{
  "intermediate_size": 1344,
  "vocab_size": 8443,
  "norm": "rmsnorm",
  "attn_scale": 0.0884,
  "extras": ["capped logits"],
  "init": "uniform",
  "init_std_qkv": 0.0216,
  "init_std_up": 0.0216,
  "optimizer": "muon_variant",
  "warmup_steps": 200,
  "final_lr_fraction": 0.0,
  "train_tokens": 756300000,
  "dataset": "wikipedia_en"
}
MLP neurons of a small language model. Each row is named by its layer, matrix (gate and up: input weights) and neuron, and shows model dimensions 176-303. Each number is 128 + 32 x the weight over its row's rms, rounded and kept within 0 to 255. Numbers have three digits each. A neuron's up and down rows have the sign that makes its largest values positive.
After each neuron's rows, "fires after" lists the tokens most often just before its 100 highest values on Wikipedia text that the model never trained on.

L3.gate580:128142104091140119096101140117151117138102099146190095131131076081077130142107127080101116172119128163004094169145146143169093105166207110176087129080099137115086105129184135176191130125166113121092132160141078136108063124088094148214100112173145115119121158148125160102179106124110095115125147134131091080160140134095139094074158101125100064228110161177103078130153075160123072089079
L3.up580:156100102135141078099120168130180138196167174109142173100159167153112169161103123147119081120090116113115130179079092121141154100141154089114177162168118105142129132097203116203118152149123136145129124111083104132112117146130126126132152110078088135148171133106096136166148128119119167126127148136103127106111140150127129103106113178193119094128122119165105091144050075115129125111094
fires after: "F", "P", "f", "L"

L4.gate40:137106111055107068191135122171158115068151117166116181151073123120130144110109108150200094166121112152147134146150131135066104105071094078122191122121071113120173087145060141141144120132123111105139114137108231127163152117121164079127081198127119101173157099142136147099100134156132129125129104097020095147158071132122106151093108158073123132112056095146158081124154112176171132131063
L4.up40:125100153115215055176151167157127109130139140133145161104136201159161082124112145130144067113100118077128105167153125106121149104109088122119174129091153086141163132158170132162140094125121218107169146134065155130108189151062095092185145137114148049136157149093122149126160167118160154131170204117130121115173148134143099157086111078135106147133139105216120166144117119105077150121158
fires after: ", ", "as ", "was ", "), "

L7.gate1144:180102135184146146115130092125117060088128133138139149166067144094111119113118173129141157107133121112076074152087131123076102047159164131148145133106147168178117100116124107090073085178144113111148105102149161062110094140166129086127104160075132118081091098109112132185186096144107138150205165087165136131143121126113136130117139067174107170120113135081162122159089155102104116098148
L7.up1144:150080100119141139160121132139082184086087117162139137173110148126137157113145127196128163152143091103175131161094153097132124153139183115072074151149142097162119145151120104191149150193156168069148118082099153177069109098151131075198109145138178113163105120107085181122145107067102136168171122085122091077113063136135162127160145084097135115101170105167149112127134171158138078090064
fires after: "in ", "the ", "By ", "until "

L4.gate723:048031168145116106151146116146140092111138124136140222124115135069160137158105160155166100125116139071161149172094048155144110097127114149182069140123191135139149094048147157173163111176145109121162096123107100113094125138126097155117113125132118106105133165130067130131184146110139129092107078145094135086142156120124100085137167120140089104143130133099112129163157101056115197122087
L4.up723:191126107098166093099057103149098099098103119124105142179110148112137138135171128139118079123111154185135199117111132171119107102082086174142087165151164173089081101105063145117117183145122138132075157149111164179134152084186090089114118163143106127142121143128178142160159099084150111083123088093174105129151099118071099124187138151092088121146192044152128181139175149104155095130148
fires after: "in ", "In "

L3.gate117:087117127068107152150190108118143156131173097139107113123138132147177099132117099072154166112131160127122106146093081110114087201150140134092115122156108151107109123083159147106172176137051180074084117201130102166090116090072162086125177144105179143096167146123139158171104120222104177096083168107160167119104124156128092095137155181104074180143107127103125110096182116101114137102101
L3.up117:119149173068160135177123133103100125178112119156131083147100170104153126158134140138168117084126152106104173108048115136117164185178098104154117117118055119121136101076174162116192174101058174143126169110088108121109081073118213142178130100131136082138128154091113154166113176151090082136066104167131146093129150138128101113116113093086152154114120149124154084131155105128082098096098
fires after: "In ", "in ", "from ", "on ", "her", "On "

L7.gate203:133105112109140149162133103133111134092158135103165123112101098077129110161167095129119100129049131076137145185147113105134154117114132134109101130118116120101124089114120162143092119132145125125126145189069129161122128148083105110081161127094098119121122143129123125079127104141092073185127126123096108131146107115099156144125131122155131119073115189129155079114102144139149171109216
L7.up203:192122063148121129095130122037151162111128095142121087130153116123121155159099163042147117101112111110179180069131107114085130165113118118099123154108115129160108143078073169126096126151209152134122114077136108132099150083152186109083141119108080075112192120130191147087159070105118137184125107083140138112111075206065122169109119120152140089150136132098125145166121104136091160179100
fires after: "| ", "200", "\n", "1 "

L7.gate1195:040127110038152149178101156157166069142103117131161133168105174082109200088090141150152131113093136108129111171178134113082169081092102184099137134130152170141124119200126074072114166123096115118147169174111098091108122122145114145120075156120118173196178118105126106137144101091096173150122088094118072158102154152144079108125164071111106099170137096133119133107074163137085080151084
L7.up1195:146173156129183114150153129127119144147138115145150092094116088123074167110151162162147121110171110104096077165175088137103093096155097138079116132154138133112075132085150170123136179135099063092072132067113120002085128125139147162131128132168066117123098149191114102159096125022080138141094128108100064127126166141070149158195089081156120091126115148090160118186174116166094061076152
fires after: "|", "; ", " ", "— ", "0 "

L2.gate34:138143144112096089141085136140143115118044090147166157133150122128096126101132204122159102082095127134155126087094174136100068167176108117093097136076127192119129120139177174176190133135164109088115078101144130163169177093146186132150137118122126153077148078080148156127085059094153100103138106183186111128161143147170070088183161141092118150118189109128192078114196187187144191135112
L2.up34:180115104094110143080176138136102154076099159100170187131075176097163133143139139079127185088088132052115153127125139114093136166072092163081156099142118119107087138152165121102164149103154163167147102113104146155136114102128115129076146141097107120185104096106124088117140075091176120091164177125104148112110170165140038151097220076123083144080113106170111096082168148184131171106111
fires after: "\n", "% ", "age ", "were "

L7.gate1029:161144134163185217076107118147110141171140113098053109075156113100128114125115203153132074076105082129162142143107169091140128125162133167123097138177158135138200201118086118152119079173098118101147119114145119115193088183125148138146105150150113044154043173158154169111163142052123114142141112137171137176065131146137151132098122110111134138119106087108068103103196134118137135115095
L7.up1029:077067174093107113109151139131145124138165138154078106144130121096093114128189159147140111160109114116091162122156144082147087174132092158089125129133119123085171117155131177135163111163158106115081130127144134122142114128097129083066084140160129079112088104096159156090161098112174153115151100112136153127090111146155140138091083149096087126183139140126133161134106091135065111079174
fires after: "the ", "of ", "E", "from "

L2.gate877:191144061157114191105113109121103114145103124166164155115107138141151081190057105148114100136147143169106116169171146102148190103153113077107189158176111187098108154151079153167122163146153095113146137125112131085125136139114134144107094188173123152155140089078139135168097081154130124061114101129131141128081174126119072104178153135128104132093128131121146163075089127143076074152139
L2.up877:147117083118129103132072093124151111138092138111094158094050158192123136147095117192124106092175121127122143137165156108092178127142122071088224165124129192129122144185089110149139154126170035115117088132099129083119162109145165100070101187176118121177130101132159152116110134183107082160136106141109175189106101131165109123150162139170097132088136077134151160117119131127076086104152
fires after: "| ", ": ", "to "

L4.gate385:154143162139120143119129143141165148113182137167131147113114094153114138058165125142132089143021163053125071089145105129087163165157123112140147079125141132185146151090080145137122144126107113117119060127066173147128128106077130091135171132119152068121170159087167139161120105179210122166104140140116111101172135142095114100153073167106180127210123081103129131120120121112164126137112
L4.up385:037120209115168071174111189157182091080141086061065125106075182182076103150135154160138126123121105127090114085105153107145171124113156135129176092134159148093137115129107124120142163138168130083104147126139116166089125103152117187101112165188184111087114108115124127143172126102082143108126145148154102113071119180176119145182105139100121163090168081082219170115111104162098126100123
fires after: ", ", "1", "and ", "), "

L2.gate1194:111171139180119146142117125105152148133126097072098166121160121044126187154177126163111069123083093139086155113103125130148094127117149146163101094101136151155173089128081140138126166149158155157195148181078113135113105094181129179132137125075173140108129128167137132134099109116074153069117139149151146178172173107097140103130098115116126199108103125128162154118157203165124136139130
L2.up1194:132110071101090127092131116108175115200081140143133096143185112145114126146187135145175124149079109127146200110145131148111155164071107028120149132097073149146150119122151128053148117165117120104141094088099137101187125149085079132145152159093128142133173145118125105120115116130085167128099146143172133164106114151147133139097160079104121164149143102114143069134157072102091112107134
fires after: ".", "\n", "Bishop ", "from "

L2.gate554:167127174089091159239136123150136143122151137152164126126153089134104143149149119153095136109166118127154172160076117120154138120136131164108088180081187138159155170152143134161123094183168114046140255179131202109158140093126175154141062170156154085095088075177094111143122104144052106113153071151127159112107110208173130147133122112110129159179131089121120068151126158200126147152104
L2.up554:079103183122113171162109161164085165178123156190137125159124107128117121124106123122060152136105109140088159110138106099195119126057100141127089151144135196142119104179124137167178141161095076086119187144134154114139052140173133085129145234091135123132073149165108095109102131073131100154152081117131176084130110160142164166162103105186169096108187085059102098120110135171077148076088
fires after: "in ", "In ", "the ", "A", "from "

L4.gate1266:169151109124138196133137119129171121137063144170146153054097183153100156140156169177158150128170152119128092171113138146138162095152103148173201133162163080116131137201059123160089127122120144162160165111152183135127130106166146123122089149173159118031123158162100176091114108121144150131156148114129137136143179122152118162073103094123116138101123118137129080147148139086103095149153
L4.up1266:168095130125139102146186148127138124154128080176112140072095106134144131143160106045145146147118115090143079171170167127111099071097106151118095088105121137175167165121086078115155128099159118120094172092102108097123183177099163192151131110168129108155140133150128087140089149102123146164121121152141157049131140093154146133071177104141123137175140106145138135148152157143132111134144
fires after: "\n\n", "C", "E", "A", "K"

L2.gate1157:125113130167062177127163115120103132126137127098161110116144073090143168142125149172092145170189130134131156166129088119107079116104137138096117122147183124142110133174145113063141134152122186073122091121131082100156154105178079086076144171124207184092102083090105050150183119152170102127180086087148051117116156131136113049099129160130120101117103138167144131126152119144065171148075
L2.up1157:127101131129124173066140127108117147108121095106108116125174118094115122137105137202118136183158166142119161147160083114117064099124191171115103099135169113101086161124103139101109165149076159066174118149171115101130091102150088127108127158134168215083091050132097081145189086104121098131163139099095099116077134170159136057069085150095120121121074149177114141130158158136127155135073
fires after: "|", ".", ")"

L7.gate1191:141138131122096117123153117213155144216054152124138149138112117145108146129142081107170162120154148088100091132131143096105127081149146099100186148161089103216171072114058121118129132187124140108144128131135111127131166173114126106146147167073139126101156149161141112121092162113093107099129152169125183123169103168114154126119114150091122074193125159144123099124077131145166119159181
L7.up1191:144119074074065089078097101039140100135143113119183141134113146107113144142115155134116133099074084149104147123123143048144122189115116139116124103179118137160157188161154066136165140113173127159127101083142166138142135075137098106073132103109185091090109066097129112134117111100177183105081140167147141143156137169162163130099186174141089112158195142073178117155135110149124141219115
fires after: ", ", "\n\n", "\n", "Mic", "r"

L7.gate262:122118159078146145183116164088107218173142106162134154116096105167134234173142140085150123127094161155108131140169138158101138109125162109191134119168170178192133129145077145110178062116070161133164119118099096162143147168105097168164132101049141165177085163130134142132197090146103083127139059100090116097128135168143125146140088156142150085129117130140069118150112145106148127111112
L7.up262:135103081101159081082108147138108128192193125106119120139070121131137144104124095141098123117195123141104105179092163170091123118079093160220103169133108204178103128128136164117171103124170071138144184167112152092099168150139083163122067113117122194125123149164160110130106117184141163108149077101073167143112120147135069124051118128081092169112150147146132128173081150167117091123145
fires after: "–", "N", "in ", "\n", "n", "Al"

L7.gate733:160098070125117151109085079112117088128202132082104150152100139083116123157169130176107142094142121120114082137121105100105120076116115098137064165133098143157140142126067143118134162102129168136140106074127136142109126116114152143064168114060079109107091165157152143083157167073108121175109141111181116146170155145148128091146145134143113140082117090084145152103164148132165114069121
L7.up733:190208167104098155116133148128067141181093171171128128137112086088161093075095133123167109132075158053113146152104128127086128173100134108120107165126116128110125102128140155142109118113156105110103110125113129095145137088108106142107182117150139146171202108145104174129125100089098139112088152083102111205113133131108132203107145077139108153150104151122185115125081150085077128140105
fires after: "| ", "\n"

L3.gate79:050150104175092168150094083124178146091121123111130169117228149154145078153131159080137094103143132120122100103135191153084111125124164172117116079083103134085131091135158141104083123117110153104181169091148163092112095136143133133111115133087075120176144158152137139117141133137106162144116165129102138152126088165137132139136123193122133028118201133141093109120112106154133076115107
L3.up79:127120100122139141108095165130136091174181112129136125085083178103100175126114180182154108154163154142093087158106152102125166127121109149120147159132112061127092139107134147147184110196113142093081189122101072085102119146161156084147089110082057173093135122131124146118138094113175085152189144151116127136195165164119126141140131103115143124145123160098116088050101091116113187193091
fires after: "Al", "L", "2", "P", "l"

L3.gate1260:122165122154124167129140084186141134162135123127119112138149052168163104108123089129075166134131167101117078088149068111152163164085086080142183113177112118197118199141137158151087150132177127156131110112184071086110120127121149108111127163079149155077102145228142175151130112108084120111122103104088120180118143138084100102123176098158129117099133112108175165143133157082084140131130
L3.up1260:116115174167137151096074039151127149158146129107098146142089157145126085093129142157122132173056129160105073181167119129106100086093117105054064122117182144066140154153123081105118178152101106173052122123140146115135134142143155173118162127105144173101088099194117091076129099115156130146130085105103123125154139092079089121150154166166167147103167131103122146184106168094117119110163
fires after: ".", "opp", "le", "gre", "==", "Le"

L4.gate499:149107081127120232164157094164107081167129083119164141169094070105126152127077113168136188134141171115123128138162097137157130113133093128124157061174092087104145180072109109113126129148187125109130115126112124084103070120111036157138039113199166157132120079097154095116182137178105111138099134062131072079162128103107130061130155074115120103148104122160151102105111139090128170145070
L4.up499:146098147127165165160125132114103173182047138097121145137187147121113098089153121138116084094171105131153182162141159172122038144159102171149065075140163151103115138074086153178099162153096181139114116203145134116122164151185135133116132103135097148107169121082203096095105137054076141123146161169137132161117102162134136118094121114133094190142153135142086128166068101195113188183132
fires after: "the ", "202", "As ", "201", "In "

L2.gate1124:167160131141121170186138163137165114162127175095142119142136129115160123118193118180085083105169101118126057084181121096130162155096113098153116137091162125133097135112092103112109148102113139127199144197150084097143132137176096095102115165158109122161198112133174115137120106184122105085149087042145090153152082142146129121124141148142127091064117102121117138116097056133195080182200
L2.up1124:150156121154162189156167100134166099154128164147121103176116097118166158093187067172088060094154094176138100050167116145181150141117134109155107175059136173096118108110063110147130133150140167130186128140112088080117148125110109156095117151160101089191209127155164133119115159175171080102145131053126140166135167117165090091125147122115123150097120111141118073114135082147167106152156
fires after: "| ", "F", "I", "separ"

L2.gate551:113090141149107148107101063188128132136121077111134138099115087164147105188147094170117100078125113179140141114111095148153143126156173099058138107085104073148181127114138109100122136065107149173103090133113092089138087175065107124089104121157142188108158140090121107136117109166166112104099114077126172101132082122116096144148109143180103141145102093142102136077085145127149107088070
L2.up551:187171143105144154190119116165145134101123110120153182084139105158169109096139089171135149098133117112152183195123139092139134210169132114099091133168060086100087132137160101135088158140176133176115144118148117080136111086098099112160144161147108099198128091102077144170119082151154138081125136113116129145075062116098114099170149175146107167117090105153070108141111086115152050099114
fires after: "| ", "% ", "\n"

L3.gate513:162158157127183160110115104150125084084104142078124116079093112170164149151062105149153126099115123181143213153128094145197153108155163118123161031126094126111148151118136187187120136140168215074087127139162111140099102085127120093110166137192199146149128185113133145109181093110087089119119196144082089088149120078132074101057091168123135121135090111139130183134123150132098167136132
L3.up513:073116131161159151119075078085136198091131151211125170117109118113107132084079131113144091092122136156121161117158078229178110139164162129159137087162105142078097124144178168135155144094086115092087121127118134115124111127082121088083163187149130111140128175106123155109146129149137214091133090122111139065088156138167125119115151180120148074181089099132090128061163117084119150117122
fires after: "On ", "S", "on ", "in ", "| ", "In "

L3.gate10:137149088134182159129149078184133117175121158143151094143131142147100106116097093148088118144100150171117128155154158134106111155144119110064161167077134127130080076150123076193182117159098208070102111120163160083094109140115158078145120157082120101077109195186111152078146108081117163129081128124167125153144090127097096132114143168210126137133159166128129089122100109212088129083110
L3.up10:165141097121114146148144115150133099187102141181176105113143122051144168156132108143132188118120137107146193123126211142151130188151138108132139123144146173209089122102150124098163173192099117082155099079124135115133116073169145082142126194100088096145111145139121141064136071077130174117125098142141160086175123130084142104110098138158134131147159129159190126132163088158105099148124
fires after: "F", "f", "\"", "L", "the "

L4.gate1103:105119114094123116160099188108094143066124133108109170086123150130106118114125160097153078088110151157112124160138098124124106135099139085107046080131155103142166136134105153178129094155152095112086086095108152141137093161156118081173111089129120160171155067122090099113087159128054140124128186125163101157095130102151156147119125118134060106157134187130149120117167088114108162107176
L4.up1103:052147147123080062168117129089098119131085162118110106115114195082135025136169104090130085098165155046072113124123100115097137185152127110138137100136147096115187148172116156107102086170110127195097112116156145192088077169091159145120119117094190146092158088072125182099168092105131159157133124143090094158134122105083120151125144113152146115077123103114102132116146110115129112186190
fires after: "D", "add", "d", "M", "Miss"

L7.gate483:091129160115149085089094141120148121103124145127108111173157062143161094138082118150152101191118141154135073133107088111139100092143144080114139147116057161100080097160089099090174113119161212080111132136083175116067173106116141135128138125087150183084160155036143088097120099088140120145076176148121140193149129095100127134130151144135199163137101199176150164167145081079146151140114
L7.up483:155120171136153129159062137097051115135138111141069140191174140138116200130142075190091163173027152077118068139160167132114074129124068092138099118112090157116102092146092118130131147133144110169126161113125166120147061161112098138143135104078108171110162136152149145187067121115043141118160147136138112063126102120139168115128186090095140142113132125109096133175161095125122092114085
fires after: "==", ":", "\n", "\n\n", "===", "."

L2.gate37:151104072074114142077133095078160099101082183135157077119144130087125088091105111060119117132087159124100148170142124170156117096178110115104123183069084093142132138111113136120114151137120130121106112158131151112086171191172146124163066059077164098118184090145100074134130187108142109136128139144122177094137163166112152098126127117150093112139103154104109143124156149146110162145140
L2.up37:106150185134132091102057102105199176084105086163172078117156124080108136145154111141147135090046191138097133129130136173085101124119095176204137134119133067111165076106142043106091103131171139136146102130140185098089139101156138138130162130073135102148138069140102086148141149136068193154131154109115079154124133168160148099107132123125165157148131158095114186132151168131178150123135
fires after: ".", "==", "re", "War ", ")"

L4.gate608:116139128116187074109162125137141167079081134153169170160144105115107105096143129128120105107114112100173044137163061079164049061097120145148147181094159129120161129205077117147131152107167118124120133153114142165137136118169172144076200118122176078121085106146113120086105102064124110129119177130093125117180141102156099065095160065104168116188126141156105129136151129170130123117103
L4.up608:164153066108085143111158097163141137145152137135109124146145037169119095109159117166126097098146106108093081117148166140106129103064097092141160070143109138126122062129162127108108145085075128132086142140153184178128089111137113139136091158150140183154154096089100076119134139080133141066142112113104073176132139119096126139120127164120138181157152184114167127141168082149162109181146
fires after: "| ", "\n", "."

L3.gate1331:126143115140108183144138113100136123138113126159148142113227154128105185082193156050190104152159159171071139152120150123140145076200105085089089122101074177196130149179135075171139120138097118176066126112094189121106059166094168158161167163133120108222102129110086110145100119119088098152120111181132179166103110109152162094114142094140156141116152117177132113091079046133148119093107
L3.up1331:112116140127117131129127125083140187129089163075109105154124142114158148085152173136121151115155170179091125122119168146127129175156083136064124067075103118191157111166072159147184117139128101112080113077064176108119120182122105125144135073095124059138096113113140150125164132123101144115145117160108107167098100075094106122172057130139137184103166137141115135133149097159171167075151
fires after: "E", "L", "J", "M", "D", "Gr"

L4.gate861:143124103169126077118093136139124102144123161085166135134150117112115136150162178167122135130113167179142142143100080107130119119082127108075176123096163166164105181164098120110112085125092148132118138165179107112096147115141199145106138148142156163116194125175134119098128126136158078100136094168186149113102125132184118126124121136144142105105122126121108086131134118126121139117127
L4.up861:108122136184091119102148155141081180092094146118116137171116076116120151144156185146147116106030132081097196137136070125156131166099135102137078156119135077160188148169137151156126087106144109078151114116167070166106095101117125130191107124101141126082176103100106131098150155095147139106149060116112144145073139113213122126156133114149159066104083111176112143113165162141125124090139
fires after: "the ", "The ", "his ", "at ", "in "

L4.gate1004:145176140137129104151103094095097145128108099113140117089135110180082121127134152145113148121120131096099178143114119112113113093124147128090088127102185124074165134101176129139143106143098148072077130083111117077113106124194146134109110136138154181092104123131072105094165112140092185083217070163143120121096074146081091109120163176171136160137147106144119136199108141141136199097113
L4.up1004:117143127080091100113109119147091113117174148143139116132120084176067121150146114120134153135090094114108182126126130067152086162143139101158075172084203139132101161128134114164132147192139097105094145091098139121118099122198112124139138168096109175154107154139065141086169107125112193120192099145071079147071078143145103093147145170173135144125131126150117125205045161084157160081111
fires after: "|", ")", "."

L4.gate1151:126141134095138118100132112163138170149091117101118172158162176167100113143071122085076171100167170088119124164071154149109126122090149094163060186098093131096059190124132088124126180104159154077112097151164122146115130125103151119156185116129108141170109156145134122133142127159062131098099086132119172137104079127085118080155184169153117061163132105067132160085101221124096148119074
L4.up1151:148124133128139075135112126167125135125082120136088150127154136131107117120142137036154151093193176112158141186158103160119067165134169141168094135154101143165058169113168131159094141134115057158106126118130165135136173141139192085130218108128175100130101090148141138193127121169082052122152101151125129133092132122106138131122155117125102148075135112092133145162146115143099057093181
fires after: "a ", "as ", "the ", "In ", "in ", "same "

L7.gate220:098131124093118152091135102074170109145119137122156109105147180103092140108147138152144130114184180152121195177156119075121071127194113184146166097147111171089194126154180133123125121097131068150102112139099040156151171148121126135132070107147133185139141135156181142095165127119143176083093127143055117092104142153097095150169090149119083124160166108183128113129112170115108126119102
L7.up220:081182176041121121127159052075169112100083112145124128122138085096112128088132179116132063149110122164120149121171121150121119093214098157091122150107149138097074058126160112118111117142159182126156157148155125082067132091109057114129132154156076096091109131169122159124145114115084169130167164101075117089146141138123147132114126075114134068102131144142113111084128166127125104100093
fires after: "| ", "0 ", " ", "Report ", "score "

L7.gate621:136143100126148129094165083180120120147114125091157187107160110171218132143107159106110169137108119079165112125125186071135136102103090131129125138068113134065144073150168102121190159079164051113180130145175114127123128145163110069102057114099134125103114129077113126148152125158123131072162096089053135175105163148126195153121132139098107111064160102162157106129116127149129063166128
L7.up621:169078121100071150067076155104096118058122161100134165133117126115101100140076169127154099139106129122111109116080085114149145154136172144147145164113110084138148137126220185125212133082096175112107128115099122117115097103161104168138137119090184124127132087212062152146116137101101108088041105104120152127089162147143091111154126150075094115176207109152186122124124165115113106096161
fires after: "V", "C", "v", "Cap", "L"

L2.gate1281:150105114120145137132186150110180118153129146080156115124173072077106075123124083078182138081144135058098115120080148103127146105138123139116070140151188123170143138095064194174118076059084126106103080134181055143109124092111198109075141177144099157081199163140150151164126155110211152157200136127114134054131148140099102134199162112140132185135111122150148070096075106144086125133145
L2.up1281:122144085108156145081129194106159195161117134085137165186138133060142066137117110101128097088133105038123130059128132103092162104085124185107080128168138167159127149151100161197192090082113051119150102129146068186124137116084194121104110132198097121069184115093171121137134106104117075149167117130121168132195150172078129141173127144142093185142093106154139056114093131141172065139116
fires after: "| ", "\n", "Track ", "(", "living ", "- "

L2.gate743:169089126141110147112097091133125110095137102083096115134167129118205088126050183161105090120100122115145166139162156095134137112075103146081150093155107072126174219182145144133117132159089135130161131118109063042166107171127156104151141154151104191143140160133132136095147092142133152082113109091080130099120112111046124105141157110171143102159128146148187117107134120104061101127139
L2.up743:148169128104044087078133120150130120136198072107090125149186132144174140134096089104147100144163109095124145101122134110121080135120111129124183110199124141181137148149138097174151180139136077165131179180158091021198172150154091100111074092123125117109195169121117165151071104093063149078154105096117131130144097069155128146126102050156165130151105080209111138093114121168069064133104
fires after: "| ", ", "

L4.gate190:074153131143099148109108111174085105114158117140133121139147124124182160144148128161117118105115158102146175116144137128140095157134068112111091193090218139131097115147172072110163133105116140140142151146101142127152142109153137129116134119115129147146147133088160096126181168158127095124096130119077087177171112169178094131092148136155113102140180121165154131133148096085184071161089
L4.up190:096135133133103070110083116122120176085138148131120110134108144129138084133149127142068138186112196085164152159146141133146102142133142096108090185141131127166061107157078128112153107111105180134092137149117087139172089148120124168135150150121130158124131156108150105159132172133161097149134129112113111165110115182170155112077131146166164145146125173078204116155207094127167178098046
fires after: "L", "T", "R", "K", "H", "D"

L3.gate1247:141156109150115085166124135123141118201105143126121124098137140116097135144075167188124172105147147126133135151114090098116138123140088137100153116150175159118125127142171084142163138149107078128123120143106113078150154153145114038110161114089141152143124124103121149139116107095086128112203146109121070112118112131100150132113131049115140153133124125092089124149097093120089095115132
L3.up1247:129154073123112073152076129078116116163135127078096113093174139139103112143143119139132140110131144130077143132141119167179122108122114107119141185087225150059106064172127103168142132157162152126111134118057069068128157117148157129113138096124123142144119181138047170156138118132117187055216181156139114110130169137097166145150082152110103144132134106151098131126105106148098090113076
fires after: "H", "h", "m", "M"

L4.gate610:111100110135128081092165162103128132176174126111160090122107153129155144173107108163103174128098128191214130191120131106157167090118104184094089130164055115177094174104185094101100118148145131140131126075126039102153176149132158122161105082129187170073153149134085123095102140185155131123089125152071150134112168171126090142100164164125141148076129108095124114158139103109083094133137
L4.up610:115137066127174096131132148109142177025135135122124158126138103134148127118097170132178130144170097158217169122143107162152122135135154155197097098168164067119116152128077127085085158122171095141098119121126172065135131163135072159074163122135123115119140178150082101150099107093166149040120177100173163130096094161185138110119147107149102063163099136156135153116173090163160113132149
fires after: "in ", "In ", "Kr", "on ", "to ", "from "

L4.gate21:130133116131093120112133065175107125055158145140175117163161090150128162136128151161089150155178106129121126180170132187100123122101149085091070096174077127127116085124133142127133074156154156125160112124160135105123163122134098084092078200182148162103094108146139118154125047133133108117143086109150092148123124123130113143103103140137119128133125126077133176154156125081110107114134
L4.up21:123126131122050123095197115112159089155082170154172155181116040188116137164179166156100188126126092134058113197166112059092094168117150089122113115144105097074135153168073095128104105154119093140113167095085144146121137136131118103154156201107125163138116138133144103110154120109193117126130146143174082154123149106183067162139123166124159092128138095154115125151156117157072132104115
fires after: "==", ".", "\n", ". ", "==="

L3.gate814:153164150119109059154160122134159140089163138094130092076138079149112104074098135158144170101179106088183151163172070075151151141127112118125078133077166158121177134163139131143137151143081136085152160133138080086144143224145123111117172192133098169135165105110139128071191153120161110030150130080123090173124168062109082070147145137130161152102174156099206145158139106156133155139155
L3.up814:098127087133083149102106136171167163147156065091102106130145140150068156131107148143150127112085120025117130155140144131080112187085124119083112142123164168176156135180138133087095105173135156074088140161116132111080110134148131135097162113136061171083124091093097077132166120163120185082136174128127079167126131130136052135163183112159113114078151132134159134137197123179071144115134
fires after: ".", "life"

L4.gate1326:128153138197143159140065103110122108106124126093139141131094157083127169097101095063134138136169184116052045111057120129175134177131137149178122132122137175116110103175128081138114119134089076092131077203119136119106135127153138155103145140148183109154110133104200201165040078146129104158100154071113132141109140109103146109128151089127165129164119099127099113160138144147163111099157
L4.up1326:117148143214162126140143153112134107137101145119099176112154098075168107104101119078180115147083075102058119123150139116078091128208140127105137123133180027123103100124159121133177086059142150131147152123189120140163123106115115116130149110070142157124114148122118099158114080110162116091131117132070105127119128162161108062138162118109120087161094158167110127083151122122125159095145
fires after: "f", "K", "Fre", "M", "k", "F"

L3.gate816:119126155132074071122070153158176096182083139064130128106140109190127068083114163088139111161142158141191097102125154080156079148136070089149118104164162140109083125139125101160112136158140130099109109099091129108153133104138085079073187095152119107149119054125178103171187174103043126138132079067146128182082108087121154106170095075106092113120098194052111108171080124161168100168161
L3.up816:090065117144166094133073138144144130107133154105114144084090061113134164075113044070154099180170188092064093171103157165111121151129128160108145117086172132057059110156077154160139168071170118089080136171098159078136141116146130141136146121172163120189132162124162119151177135176103120101156138113155153160087102151142112120141183167110153126116081164069146086156124144113111133135110
fires after: "M", "re", "m", "sup", "om", "em"

L3.gate613:119119159115129176150140081100065159180195148166113199129131089173146205173164111112108174126103208148131108122140189080166156182115131175148184134125100194150114123124173146103145175070109141173114085104176135137146106146121085139128128158062145127140179124144101149180142083133135133105115100128087113150162069171099115169143174144150122137136121097122148141105088061118156148118021
L3.up613:170154112099143171122104090075054174153158211098141115095137080106116079182165112111081136127097168130078134072119132102150184126146079129110156169104120115148125126142126145147136181056100123156109133076117154073152100130079098156127087146098149081136207112134083082194133086093030133106079104127060164138152118130101156161143125171122185140105133067091144094101150096105144170099078
fires after: "Ro", "N", "C", "L", "bro", "H"